Weights of a small GPT-style language model, trained from scratch on English Wikipedia: MLP 1792 tanh GELU.
MLP neurons of a small language model. Each row is named by its layer, matrix (up: input weights) and neuron, and shows model dimensions 149-297. Each number is 500 + 40 x the weight over its row's rms, rounded and kept within 0 to 999. Numbers have three digits each.
A block is one neuron, or neurons of one layer that tend to fire together. After each block is what it responds to, as a language model described it from the Wikipedia text at the highest values.

L7.up23:533506448454513486496562476426506531523469498549480539510509428497504519521493541449473505452460589565507485481496510488484537522472445502450523443440518475477476534528502487535488526514431502437528475541520458509542530451536493485542451450514495541495513457543453529541578555473489499473496465478527540467519529424470511496491417585432506492413525478494524499511484512522508534576496598479509488529470565439533444426503474498477513398482452427473
L7.up539:485466447498473544531488511497419582511551623534493490491467501473540463500492570501495473492472509496519493518589544523537550501459475502466477517427540488481514477594459508479556458536463384495489535461465474548462537506513520541507486482542433487426476529481517503464522492499510462477470470524542508475533538485445442506550541568487498577506544528551578493459499531526494529465497491521514468500510488462579480528531501522519518486523490462468
L7.up569:471467526495477503546551478492465570510559473449519521500467541497493478601515427467482408529507529524550524527552497494433558524472515495502487514349526506468524577465492456592542415510502521450529544458525488477474496450554552567502519480590483539543511539484486479517486501450493455508494513483502502532524489440485549410536525555531490543488415560542442460493537531510519491531496494531486493487486487460511542475523466442470507445540530468471
L7.up638:534577436494532463566480509522517479510499519506445533450528528493556514468517522481554478466547561492520522491545560518506482469421538469488484508414520462510504560482462486513499436491536497460455482493460532510449494456465457522543483550492530521516452473474549507558565543513517465533509464500531485510526562444478469515569521548499560502438465519529487499437452429478532482529534541431516476491486536425494567420534472498444565463557498493432
L7.up646:452540558533498454544498464525452554487506513442449514568494520370494489507473495470441494512466489502524440468502541523461487573547519503543528508373481539444494547527485524513536540453466502470471457565512429498542515475573560464560495489510478491485586483439511539486483522426504492515499464543453503620516557372485494453505508559534510510509496495532500501466548493501519517509530496496523461504453601473470528397500479514514505494460534541455
L7.up859:498551462492455568555496513516450488533476568448519499459467404505540562500541524487447457559520512517516434452589452545496474496496503481533543456528545510480490554466519463533556594537532497485493546479514438514458536491520476472438495542452482494513506463489543485563581516400431470498490447471514519543584465464403523560492538509478528480494459512470418543499459467521557506563523564539540509507435587482506524453505516459520506504489497502431
L7.up1441:514489557536529422480475527542479598594485518511494481512480495430499464483438517405453485541444518491515492520521470505505571518529495543482466479522484568492477506422536486534615465483454511495551491514457495483428524435530525534475487473487433578503523486534505491426496484447501516501488470488515499526561568461530475516511476541489534512523527572505510522490485608516498635479525530463518519548436573500504482531522468523502572449529540465503
L7.up1549:519497518525527465505504507520451491458447522568489488438547492510536456446542519488448561478508507476546523429490506584477455502461441472519509473484476505496477556436443500524484488519509485467484463591489533468438515519541514492551512444510530542615544518481545482534526512422505469503432515525456481489506542500391528502531489496513542472473462481446459479490571566515441535585463506492434495499499508541482513488469490464470463450448466524463
Article title line breaks. Line break right after an "= Title =" article heading, where a new Wikipedia article starts (species, chemicals, people), plus weaker hits on closing parentheses, table pipes and section breaks.

L19.up1255:554433464482501525486576550494480551500430482514482509507485502501512540531458579563484525500455495515506532451500538585397493526481512557515494530426496556500587493426493482567520534540604564558515533575506553491518475483561524457550470517509603472479573532544421587514489582454485529496465433531517458486483537485442418517517576488490488512517483546542510571533542591515468564433465516572460447533533530437596508450493534481468507551506594478471
Mid-word subword fragments. Short middle pieces of words split across several tokens, e.g. camp-a-ign, part-ic-ular, Fin-an-cial, Viet-n-am, plus occasional table separators and commas.

L19.up402:459473512469546484521524488615472449540489427467527445518521503501496512461544521461419513573505477484535456547474535515524501476504487461489507512437495568510491465480540487523470444486524490452506520463450548496570474466488521562568603459506534534510428560484523533490555479499508553476562573529495425550489566514507485497520491512476473543504427569471521492565530492492528473503514555508532495502462469455535430513487499509421464490546472402472
Mid-word verb continuations. Word-piece tokens that continue or finish a split word, mostly verbs: "of" beginning "often" after is/were, endings like replac-ed, caus-es, constit-ute, plus some plain "of", "in", "as" after is/was.

L7.up266:445547428541422531484508552497513517569575539499494418487473517509464472559509490505481505494491535496492567481545433505474459509482533457558480472487455521498444508517552490501590433455476551433502529528548527516561482527560540421497463426525481535482498493487474583489507512484496439584537533519495471487511566541566542446490532517552525502497509553516514503498491518533523546501562509574468506490573501435457560523416445482454326458484484525540
L7.up307:420445566460491462501452494506459505501537562396508511479527481466439486567418597512467547431441515541500482453506501508497461498420485530542532468503477481463534533537493474468510533533539576512484503492472527509540550526462579497471538551502506532417494525549469519532520503500469484570606495531532521568511518466493473533565478538516527468436505456604482468508567491495515567488395475505499499468474513513522524484498459449380487515516523477481
L7.up621:478471489543497521481504577550474527528521506465495451508538532521477571530461532535422490467448512564418503438448533490446494484499479406513491499564512472401477499465526500486533477523480544570541460550535479515480487478522570481546497484536452555481481402491489538532468441477476463493463503549505563512479471418539467488485497557587456503532520556505464576526498474546516563512449569415528470475484543470495584495502477499406449567550531481444
L7.up693:485545496548484511495459460536486454520496581540453421483513553575524389510543481469488506479438497492516496488410524550522500464448474503539563588534454439510477476520502462457499541430543513395480462494554515484514508539522508484543458502506581534483513489485602518505461471416564499602456484463523525446480513462483483480489526451422511516486470595432465514489502446517584540464508479557447579491543519500523439460538522388503522446547469523500
L7.up931:506590477531468498494497497489484546555563597447461519538489456556506423568473540554464453478519516510471483505470497557494479484478445447524529537499512546521498480475459513519474499478506549460515479491452478494547483511523585515493446520563383485394539482493439480553567470494532559536504480514459522508477436491537541393464511530543501534466565497479516484509579516517448537521414525447508548462463546498517545538503505488532439560437518435451
L7.up1106:566558515498431559445458582512525488484491502461470491475490563475455530488537534499458497544554508522472523467510458511501482519530482479531471491503537579461435494481565463507479482490508492445540489533553484515525497485468523534583518571466510483519478502470553525460538529505461506478534529524554465435457560456494505481576522457526466512457456519481467513499509520539449525542450510483493478420424585424475499572434497501508455505506516453453
L7.up1304:464519435556522479526443530527451561501454584380482427475514492478477558555503547526443499480467497510457533470535488451494499476462470522511488532484476534443547502420519474431536509526484527445533526512536588483550530593525512480475557530478525558463509424476539486498476473496516464648524531494563512532546443506489464475458482487518507594436494505538439452530479511438555530458457548451461579442485533521557502487537427432498469548521495479493
L7.up1642:473450461565445494505487538532492447518470492470523449405454481510469500492515461501442473544531502473506490498482513457494422429483441464647522491517503551496518554501444527472515483469462510457542523467560491499456460626479557404509482482482557585521479510491528511499453505497448479507540531488474475485492458512499465475508512508521580504476484596533449459540499490524486608526447477471524587527452552492457502491468497497515488453590510489439
Year number completions. Final digits of a year or decade (the 90 in 1890s, 56 in 1956), usually after a century prefix like 19 or 18, plus year in phrases like that same year.

L20.up392:520537480506514383478564495486500563590462526478434506487459497547498506550458534467478514513516529502513450475465507459430547502505450491491482562456540450529521475486465528499509528470537472424555542473484454486545542492452510483508488596432392573485442489526504561439543601453483499553496501518481586555574595486452463510540551528482531522556514479519487468460470543460450536553452475500492525465493519488457505506464503483557541538561575479482
L20.up641:418514512496458479537491515554471454456478549545512495483433534483565523561460438460485469499455503514504505485514520551535525509464477524531478512507548487493508521539493467553474494464529453392529515521492489526546543488557521569544432540516462498444508469503487569433547553439451577522535470475487500446511535425469488514515507516486485490537496488469447498480506541481633541518453513437497507445456515451457545497544473504481519530518562523442
L20.up743:497530459482525492484544477520529500497496474511470497513489529535535451560499451555471479453451566571480462584464467462565493460522518490507503505503548531494484469513571523489527494514522463443500503494554444478531512524456501538648499507431483497447519433499485586482482523466525468532493495458474485502541578428482472434498519546582543505477530485505473475501526499490458548523526557431429476501370568466437545506512534497537466503463521490501
L20.up799:455522549517498528555460457515447550464474544475440529542498482451483520490503488474471426492519519508508458504527406540532517533519527545550574450483560507474512512452549433471498528454507464504533404467536481449515463525539499587495408630472494505492530503443536501523461519607523574447490417541446405502467497449457468523493524527519509547494488471490490487493550465453483493459444499515490501462512557474482462528484443433555470558472511508493
L20.up931:428539498555503404550461491522482518470517516535478475493513495518508513480496501477485527511488522536488423445470543562553412510488460454489478496476484464500445586434472536482436497538428525557417541526528489538474552474546480473561440584567422494479526516488567474480616518508458489556487541492478495579431504457517464492496561443491530563515531516560445465474497537475545493483464570450503529516471528560494462521512483456507500445495516570450
L20.up938:498509523499485458476515489565489520497493507488494471428537471462489512543501539403480513511462467504436407491452490450511493475612439563552460466544476507500466497500523454439482511539462536499566480539474520425522513554454458463569539494559448532489533494394510477489453546482478513497556484503503528434475558461529482440431512515511501466499463457577491478436503478527460526542561548475461501547455527454539497490505494515507478523482494462485
L20.up1476:452531523572546416499587563494498491405488491503457503448456527526505484495512470465517516498459463531456503445499435523485507473531465516545539495454521476505424542423587497501507476504486475442493508493454523479492527503534475527591555479458490526521491563474519495478456502538464483563463436521493557598493548533479454560560548463570562495471476528551522450552536526503484499525549492449434546482486555527468506540463487535480570503488485514430
L20.up1564:471503466480524518486489583437495508545526510453524519520447562446462524523525487466459512565532491550441477499548536557511576541443491530461516408606484568514548563512459485482428486494492431474514470492531473457505591482539495504496462523507576628450542505517483542446522494465429537487517505504410470477440452559457444470570521507491550531499450544488517541544463524445511522539519514482516539449544541566452483439534496486558456489508518514453
Article-opening copula "is". The verb is (sometimes was) right after an article's subject name in Wikipedia lead sentences, e.g. "Platycerium is a genus", and newlines after "= Title =" headings.

L7.up61:461475466493511557516507485509445507480496480449516483449511469478545499445495452493502501463511394513397524455555534461461439523534508526501392516477528434484508531463521536487507488507531441488510546505525513491478470476460496402504510474537503556463496594549425517498466449513485539439494515569512511551558461486465560390561546521559495510479460534467564460437499468514537518471469491495471515500473508506513437495516458477484461419469494466488
L7.up93:459495487442543495535441508541467479519484540465505515510461519541454525504524518472521498516424528552495502494468545573510511477457529461546536511461461505546518614498518488403466526500515467509460470486478526593478538435473513468618449473495455509515484506440474517494493501487497538488481566507555574524549469485488522423493481503479468456449448559506515432571547476498498511518413489495528534492472494430433496484568513473522496440448449522482
L7.up571:482469455535518462473600538521499569536513426475463479481518489489485412503452553477543547510454437517424560485472538595440582535552505481461486442519559447505563474422570474513515507518521465530456554524490614533467540484567497449626482466525512529496547521511484513474525483503509502526515432549460488536479534509463527462510545486483530555495522543420466494526477496479471458498528586522499522522486544453543485503499502494390517534511452539477
L7.up839:482437480400501520520515484512580491484476500473525550505493544451440523498443515503549485508494520535458442566545506526466512497462562473438495495521478493442506469538534510473523468483617425542495507507540553573474527508504544476559560567531440622536543472503450445462575536465507522552465432547480549459532525493502589502543527559471540528427542493477562463553542483470476550544519499509452531439532520538490488508485460433445511463496478515511
L7.up856:469415505504511495539428520561468526490527493429459424517575506524485481507563463476537473507472519499541533495509498554520509499493498560562526490494453419462530547500524508486521451478488503575481495538441520530507405517457532438479536523450462553491520517563552436454510548480511509499486476512533546521449507556570437540507518570475481514507510477503517591455505619421628572463515521492462465537500537480521512475462540454383540549448497495444
L7.up951:499467474504550511551468517539505469557425530504420609479496575404525448478506564500468496456450503446486555474495510544526484475542504470478479429553545461482437492460526501488526515552464440529527524462554566544524525493477529462594522511458461571448517557479429487458562493481494523501532532508475508546466521509492515485423499511472470475473454457456475444497471544473532515537494471536509516504555479427472475441494527512503517458470493442511
L7.up1455:458501491497536559544490462517488519417417565501459562470545510493525438482519529463555494504469431470481484518480450488468574490540527429552530451464454507468475497478483547483503528516516444477515456471465593522540614516453623448611565536418437564461492534486540537477536536469499536536538531566529516478483486489503562483526488472462548474491508492453515504477447549473503465523532477522463507528501445472529515472490522476512495502428376495448
L7.up1571:503466525529530460491502539499471492484487507491515471469583527468544477529419384530497494530411484473444537496491494492528522498442553511485450507494530509500503594457506513473486470641512434547476541506475474540534547529508482426562553512489504579507487564570504482503541408484517522475570532475492438569539434493508501480453472528486484537489477489436579423490512496518511536495420552530489463437543509432552469557463448501420508542496461506473
Verb inflection suffixes. Inflectional endings split off a verb stem in running prose, completing the main verb before its object, such as caus-es, enroll-ed, offer-s, increas-ing.

L20.up281:486537438429501579435500575455561472524501551412584529502520416560530511530485499509472518524474518477501549468503516490466501522502518508523511556505495619488509483501439498542506516476485511467528560478481517536576538505492597508481485551562459558487535500431532539449478530510492470505573485522458492494474538553498555477504457479516532453489417541573500447556517565530546589544529445428438432518394458542496464486458443517495493506459503450490
L20.up633:505454525505472497573437524500498520510515517449461462503488428480486518471429562536519467497455528489405512461444472524483517518527485484551494455503495567407559487494452546557561480591459473477486501541523485499518414492514559477438471564530405502487497527461463476460489593512474511487552579486486434479535511554498518465472426430510456529449517522459488462550520533436563498495493508591495442483513536490502560530484487478484498495516564515395
L20.up824:525429472423549558487488490560496488505488523500462552483493488532510556436523522523512500466490452444550505500493405468506440555503483468544415584442543498470459423511487528527504540468540452557462437510569463542530526534446517507569449529552565535485538477418500545508575533461616518553481478470529467538480493462539482484462501568493521455466549495546497511505429429449556498496512452499379505594433528438566504497486448525525492529534532442554
L20.up867:480492518548499508510533546493480493525519474443517536488475479482533457565464494470425499533523531510529492427511426556453480491552454475516404524445521556460485518531444507544517428420562510488465565474451521563515451482496492423468511448537458594520511477498474549428498549486529541442461506481541504551503494531482513561523624531510480533494488504508476532455450558527476504534464479476449528541471463519556520496476497487407566558516576480490
L20.up1131:530446524451457540400470541515501602584519511543568481543606552585531504500530571510469538500533500485517568401424498567537408501449503536510503515529555468467532439489465494533521481462457466495534490467586451544527503560467474491542471618540509485503552465445448557527449525408482575544507532535602503503409494486474470499476485481503461513484458549467402516508506529567470521515624502545454482471483528516507476474429510472432482480524497434496
L20.up1147:477517454504581538491456512444432487513512504521479513529555479455506589489439519466450471518464568485515506448403539457426499449460417575553548456522538500495550473504468494552451502458474481511523461509566550603472524500529594476466496475543529474476409521454506479467498535465476452482454568523496485547496529486485468476520512499457503546482545552479570451502465470538498500487493500485435519512427475500480450472501515512518454514576475558456
L20.up1309:495455542455469471543549479487405488531415485463488484510486537528479489523526555522474553449561558591494485478487460468511503539585457461490462473532486464483529412500471509534449516551462507539484453480583498533420438527550469478486503475474472485492486551419536580547510509507507506547600564496520421479465450447461511533515528474484474537460510479475431497567491469514615475566508479490464547555451530545517518537458504468510471509426490510441
L20.up1594:490510517519515546531492533427448483549515529494501477489533510525459508497461474514511510484486458496504506505485569524474436494522451464489499571526501489497567492481525467470509528510498473453508470517525466582517495465512492531535528570494554547442497512480502523488506483472539472513501504524512521548498572527485513544513541464535575450381551446554516461517477468484566462590481553501515535520482512442521492522536479441480484541552574502407
Separator before match scores. Separators (table pipes, dashes, parentheses, colons) right before a score or statistic in sports results tables, e.g. "Aberdeen | 4–2", "2-0".

L7.up775:527538506464488457490481580522464535501518571561503486517458491540474495510562471457524439505501597546448449539458503485490540493478470496542495511473511562495549468499482507511457483481565487519537551511520491484486518495438460486548496527484502531475526499506513404485525477494442396474516542500538451535592457438526440534562540467472593513509485640526536484476570506461470559508511472484494479483446521499435484497463514477564512488477550471507
L7.up807:508504504453561530555505490525542543542476547504530507544485494447541539552502533497538544522555522500536529503431539551482496447502538583514458428559509546496535513523504443511540492454427471514485501467563495454483569468471452517495474470502510489544496574502583528499491554519467457457475468505579461550547492457502505589499542458386467477518395472450509456484495534511513515473526552421505549465529481477486529523542525509550560503447451437445
L7.up857:493584481507420524480486505504485549532508498536434563487519455502454562556541520524480486486575554549483478544487493449501506547519461556501390455441460527514519495474514490550472486557516481531462495517467512504470545552481479521554509478572458505448510580552456402480542529421422414436466487517500473518555471440491400520467539508438553507449497511477440483519532425515424554528596504514485518486493558497449562438523516512563510484479586502486
L7.up1265:494454507534420486498448532611490537582524509460551559452475456497546504479546537529490458525522472540500481423467509507466491437447447521541521522574507479479572535433446455530538515401420467548491536486587486554494552503500497477490459535493459526467533469515500509486552578511514482500523543451433501552461517439439532551538514468417489444535499489520555454565511576521538484527538495466477498454493516508469566498463546535534513447560463524375
L7.up1360:561485468481403485500493536529439563546470537519542476558540485547484479563503525515521510483529477496438538460475516516522465479496455513536455469477455478512516534533458539485515516481498506513531480488541554465516590478554537479536529504526530480518432528567480514432470501459476501512550427482507535502519467522461468500547533511426479490517482506606441489498516473444490501455440447484534510414473554586532574455497533476515488562514451555504
L7.up1391:506517549506443502484514491511465527491550463492505475424504477475494560527555501526495453539462538485548476482476492522534513483414480553540435451555535561524458563533437509469506567470497450435420579538529527547515541528526550503521467484441504511534562512524528530553454614414519421497534529495469492562526488455423535486528504523487544517515489493569446479509517501463545506569510473501531553550538536547452494433536490483510481523512509454436
L7.up1487:550510511470501492588438452565481557536509517484513518481541461483528458492495468463531522551494609552468453479492535512474493562498501493467461611521423551468535565532530507567567546486496591470509531554483431513465535531506538467520532472546550559529517508415484463594537576450501503526471555525560510460519561439522474532521471456432558505477460577471475483526554499530562500507492524520548541489473493570446521402469563499555503595532520545498
L7.up1652:491490480508446577474395589582527520543475626444545546466507458503514518479462516519452560468564539557440519504466529511541514515509503487540396478506493567522507493522510509452567528535526446500550555598520486493522601506505544507547502491400481542470582498529553508510489470497517495549537503495550512532451557519505577513449487494506472479518476538588487518567593496484559604501487432476498471498498530484496523464497524533534461562484568557442
Score separator dashes. En-dashes, hyphens and colons between two numbers in score or result tables, such as 6–4, 3–5, 2:21; also scattered mid-word fragments.

L19.up277:539441480471496542477510574483501470540532545525523477539523548428453456521549547456474502521497474484502500485530507566518507524434567615525447492535502465486478472482535459455415475492529508462445484450537493491515539512508478487571514458508507538551462539448448510542499455538507502584575458524595506500510554496559486467524559533554556486448507468522501514470516511491439501496518518454542489473389496480496514443446511517481490565521490498479
Year-ending digits. Final two digits of years after a century prefix like 19/18/20, mostly in species authorities, citations and filmographies (18'74', 19'51'); weaker on later/was/also in biography text.

L19.up704:438464517482465541437503472506504531503507589483510489445594497468469562520550388486522467488511464484510475459434464419434521485463451495504458507457460488474504536504534447505494547517494501518566492536515551562486529531469498488478493552526556480541489502463472570495546493498504466506526496536567515488505520470533520532509495459421534531483386549550429452489540511487438528543415443436524471486531465518543482504535474496507465491573522447492
Completion of split items. Second pieces of split units: the number after an en dash in scores or ranges (2–1, 5–7), decimal points in stats, and word-final fragments (of-f, diffic-ult).

L7.up294:502500441509492526429441589438498524541394576511492565467535566512567485559489554492493439499487477486546555507545451483473436478495581481497477436495502507494487427532471525477519457462515518528549487582526482449535475413525528465573490503516554516513551528554543443503570525512511531448503467546535564531477487458525488513560507504575564478472488458541534513566510485488538496577517519524413500483536484430593517457470506502424475571514498488511
L7.up516:505498486483553483433543468519535582496447534477408519462475508486444482468487481483510447528482504467467525528554515553532479509568458503456566532543514626485539475503450490504539484509382523521504544497528495500519547495511466453532555564509486464485466524441522548496557501520511530506513534448504515438473457502509491576501539512467521460454490466540518533552467497475522515554454467491512566490448539428533515457492545426419533584549549425460
L7.up730:427488494498557543489530454608486537531467595445497487478555561489499490533485476559491408521526494469520560486595546571525562495526573535506474456489471495497480477479515435523486499468470528465529574560508519528494509491436478512540487562471494551526487558515474506459451523483508506500609484549488495521546397513500568450388513578508523582542453469478556444470515501411508484541549563592476455455508591491531468430538514510386481537451507455491
L7.up897:513452484527541504529432459478559482512485533491469592552491548461429510538477464464513513463464574515511482535500443561489433505507481589548543518552480594511540496507467497464522502521473479488545566460487579499484526528487443531510517482455470513430482450492469477463552574523451441569535488578537535505468470483513481512451562477479552530517537541529503488507536498470496467489602502450452542471490556499480450509506466505475494523469543482533
L7.up1029:536504518440516543492477544486496445469423532579489502443537524614466552475468535486500516518522562516489517495564441591525444493473473516552531512449484464530487515469572482543557444447491541414501504523500537485452434498530517489566482539490551535565487510569503423524545542472504544506532523455502475413444482513449448579446527507436603463578562523451482468549492506440557485510491518454479492466497479468514513424414500530498529555463515518444
L7.up1323:490534438501553543483468522469453574542515526515482535464608537489501490508497519495523475456484424455505505532563450574531443478439507565453501467457461540484453513514550461486550524538448432527528529520482536463459442472529478439512523516545529460526572578512476505562562524485473489492546540604503547509475535446489495460512521577484543501538491478415520485415512551580504501531501515512501497555446545446528498446467588428478520564477531451460
L7.up1382:473487499489536547436482442540521481481494487485509467510484542529525524503507524469472451490454532604521487557546495460581487510530483515466462447510419574499516565462564519560482490489534468480515489517586468480472520473516520530593496440499466517433539493505548587510554532517512491500560502593533523421517476491423566557492565464506528512412510482466497484537534486471551471642436453548541510485456508518481507410564486476558502541536512550508
L7.up1534:505518513521506533484490516453490568465422521501495523509604493411460487447514450466541516488469511582471510518489401524476563544465549515437498486550531477512500528509519513526453507492510560504516547490542481535542488504468535485504512529529543509504509479450438520514558523503436523475570529528527555515491483519541458472598509518513530613514438546452495462479497541607546489496464524467474490434542526540579446492484509511461424531445494575538
Mid-word continuation pieces. Word-piece tokens that continue or finish a word split into several pieces, such as ing, ic, ated, ations, es (commun-ic-ated, found-ing, Acc-es-s).

L20.up27:519468458505484433481526538493474460486522479500508494528506514562565531587481492485547523489455466518438524520526500445467522530418475481480574455515457519548466520475484415490491491524498447513462519523467508520516544430475497492490495513544525554468437480495518466536522536511488467521506550614478510571481504523528495506436472530485479478489411525523530423511516504489498603490478514550490494500500528441467497561521422474489500567495503528476
L20.up167:462491467464539465506509472382511504507497512462478479559518484519520474522529503482548489528498518479512458539528507543574495517486509490527552491507432470526545566536542577447449530485494489439558475469516452509424534483490475503610547527553534506498504569488516516420484460511453466491564508520579477587537493565489482499570495422475457501503493479448512501542508419500574479496442470481498528411493521455414517538513522523422431551523463514477
L20.up380:478526448497506438470519495488434517515521494514484505505484436514554492454544559576477514568384490494544501549450491500493480464479457514490508457491453611467493476485521519448466454559574499517453451523589487506601539479469508509524502478478479408513470516508428534485578496542574508529544470542453481452530525508524517445429475438485504506517451527571490528529465472448504522550494500542565505481518485435488482559494507495424457496486483559455
L20.up728:428476546538499467500493528531499521492508524512522442563473476503476453535456500439521540441445526528472524488557538438529543523560526547474493504531521539536476466490577569482493487518473433467467517537547533530522537536452520518499497510526516529496498510491485553547485541513513516499507544518571479562503497508519497499511467498428517466468524529518523518525465544536553495540523540499589523445497545532463513508519469455443484540484469457474
L20.up1140:524530489512490511470609503489483604525496491438460499542474537478548506459477525542480407504492505527516539454493483507532425482491546416516463559560493494491487430489514531515423482482530545489461347497486507550492559465480601561468483479467516557487499491553412540502469494525493458526491500475572504511512546487453490466555461527518545479501446485517486492458440480558542494467499538511523519548537520448528426498465519568442433562557452534517
L20.up1565:490521507471471480423524471538519512498504509489552462491476522432494521500466574555547509461480543579505515472478511411466548498483508460497471501451440521520532518467463531452482469525546540470478408491518490490497510524512506510520495457514508510560462538562456464458480502459553535504472552499477496516509491551510507478476512417476552538509505531569525505512561481493487568526536458514520529523510517431435487579509559514372496463514437438534
L20.up1626:508498498480488492540531522504492495569479460456504519517504522455530524539503534502467521518498557516484444520509419410560458479546548549520477450496512579536527514407451581493430527521511496509452496486528480418464583549460505450469484503551527424560474468549472496506549532487540535549481520597567491556511538421520529473523512519472521532523530480522516502515461458490545469537434526518525576452546555491509484477540478390481464442549386491502
L20.up1744:502538507549542568561507476439495504472523485553523507462553488521463499521503526493483487497415494485514539496506540472528462518480471529520461387549493494481493498508550533517537540484507393537509472493503479481505505534486487459530454518534465439499406502508459470491552487526502487522514466505551521532499464534512484518528555420480543480506433514499485464581502471522469513551518435571525520512459492478395553525545518530485451536524398564492
Verb-completing word pieces. Final piece or whole word of a verb in running prose, often a split verb before its object: constit-ute, pre-vent, fin-d, follow.

L20.up505:471525481470469542500488455522442543476550424470488497460454519545474436454536477485505429503474515526483581464495453481528479543466550515507496509528490477538537514522496542577537471529437533472546518548488463448429484545525534490489518475537506499449455520482415559518434537514551533467518476551488499542525528572522517483546485485520501551510499394523487418541476549501460612507481436551466597512462520496445487463423477482507456547470490527470
L20.up1199:479437556452494514421506518523512445486461500496441474492458457475568515431469453467485537499489495502451493438558523477511517548542532504492571536516461457470524530523486506539478518443544465455491525494562518478519499496498571555479445530447533520541499503443480610494485478528523525499504492451564508409490478448482518502486500553560583598468454518585458553504527484507546485442520536509532475532500554494498490480579428417450444576440515538527
L20.up1268:440558496454536533420602505445477599464527538422455559445482516465576460504504503492532535549459561523484531446480525489577447474455477521521433564438527498473517481487445456451536493523441461435490512451531509591489536466487534475535494475508525475552471560526499492541424444495554410615470485517532535457467580532454454508501507497567541513498435511499459507608501466474492426525454485496532556428430517515477466531492445435504489493576463499547
L20.up1307:519454457402545508468503514462472535519526477514470506395452540548564458487555457497399503442414386481583549509549532492499477501563449488496560500525480547444517460490484502482475493511451440459470539429461525535509492506470454543523504565508501498526397490501509528506571516535545448473482549478514476431513513453531561532510541559464524492473501532542503468538511532495511478500550533552541524527532524442469514568565487457523439576454542487426
L20.up1311:541496501461446545466510491497436517492516473505496459511510525499542454532457471439466479489503430536551548484546541542577444534486462493462462486464545522472545517537527491527567473468501537435539492533473454494539438471480524518472516500446539556500489499472486497427533534541518580590493455426586493470472537413549438519466516529524463604412487504527489449601539458547569581545544512527512495504526515531558548425454533528448528465496492460469
L20.up1513:505469553502480553448539502504475517495476532518495511479615492554459441526474513492456457480483486513485514495507531503491491506449459527459447498543459537530527536438479502513516483452501527510531527554488483476508528453573543491504509479559535500531530553490515512485493485503380497452515474511551529587479611481485436507518525529452483584479568483601484509482495579517490547552532533564500476477496529507447579545508538487396546530537455487506
L20.up1517:442514479537504593479476567470468518520492468506529495481524443524542538545503500508497518461512525553481553523511442496536503573462532514538487514482475490463489476486566528514535450480591563473541487555502513480519397507506552498560489469542479472473570499501464519519434523503529523502526521477584513480549545475466497485531528511460530469448506486617504486515444486522467499491530544527517472458492519525434431580499494533450485501495501505594
L20.up1727:433518447493454419452427452497467550503477450549536543504557565457513501468507509479488526608498439471550465518529564496509495587515543464507458445470533470510479533495586399529484527504503506484518480552495552551443498490470557484466561534483450509493468495465520447446457510452503539604473478513476435491520579512495529446537487577519521512460510462488514486494470545477480499547524441519465585516524562487520492487492476457527532539476567504542
Main verb after subject. The main verb (mostly was/is) right after a sentence's subject in encyclopedic openings, e.g. "It was built"; also years after "In" ("In 2014,").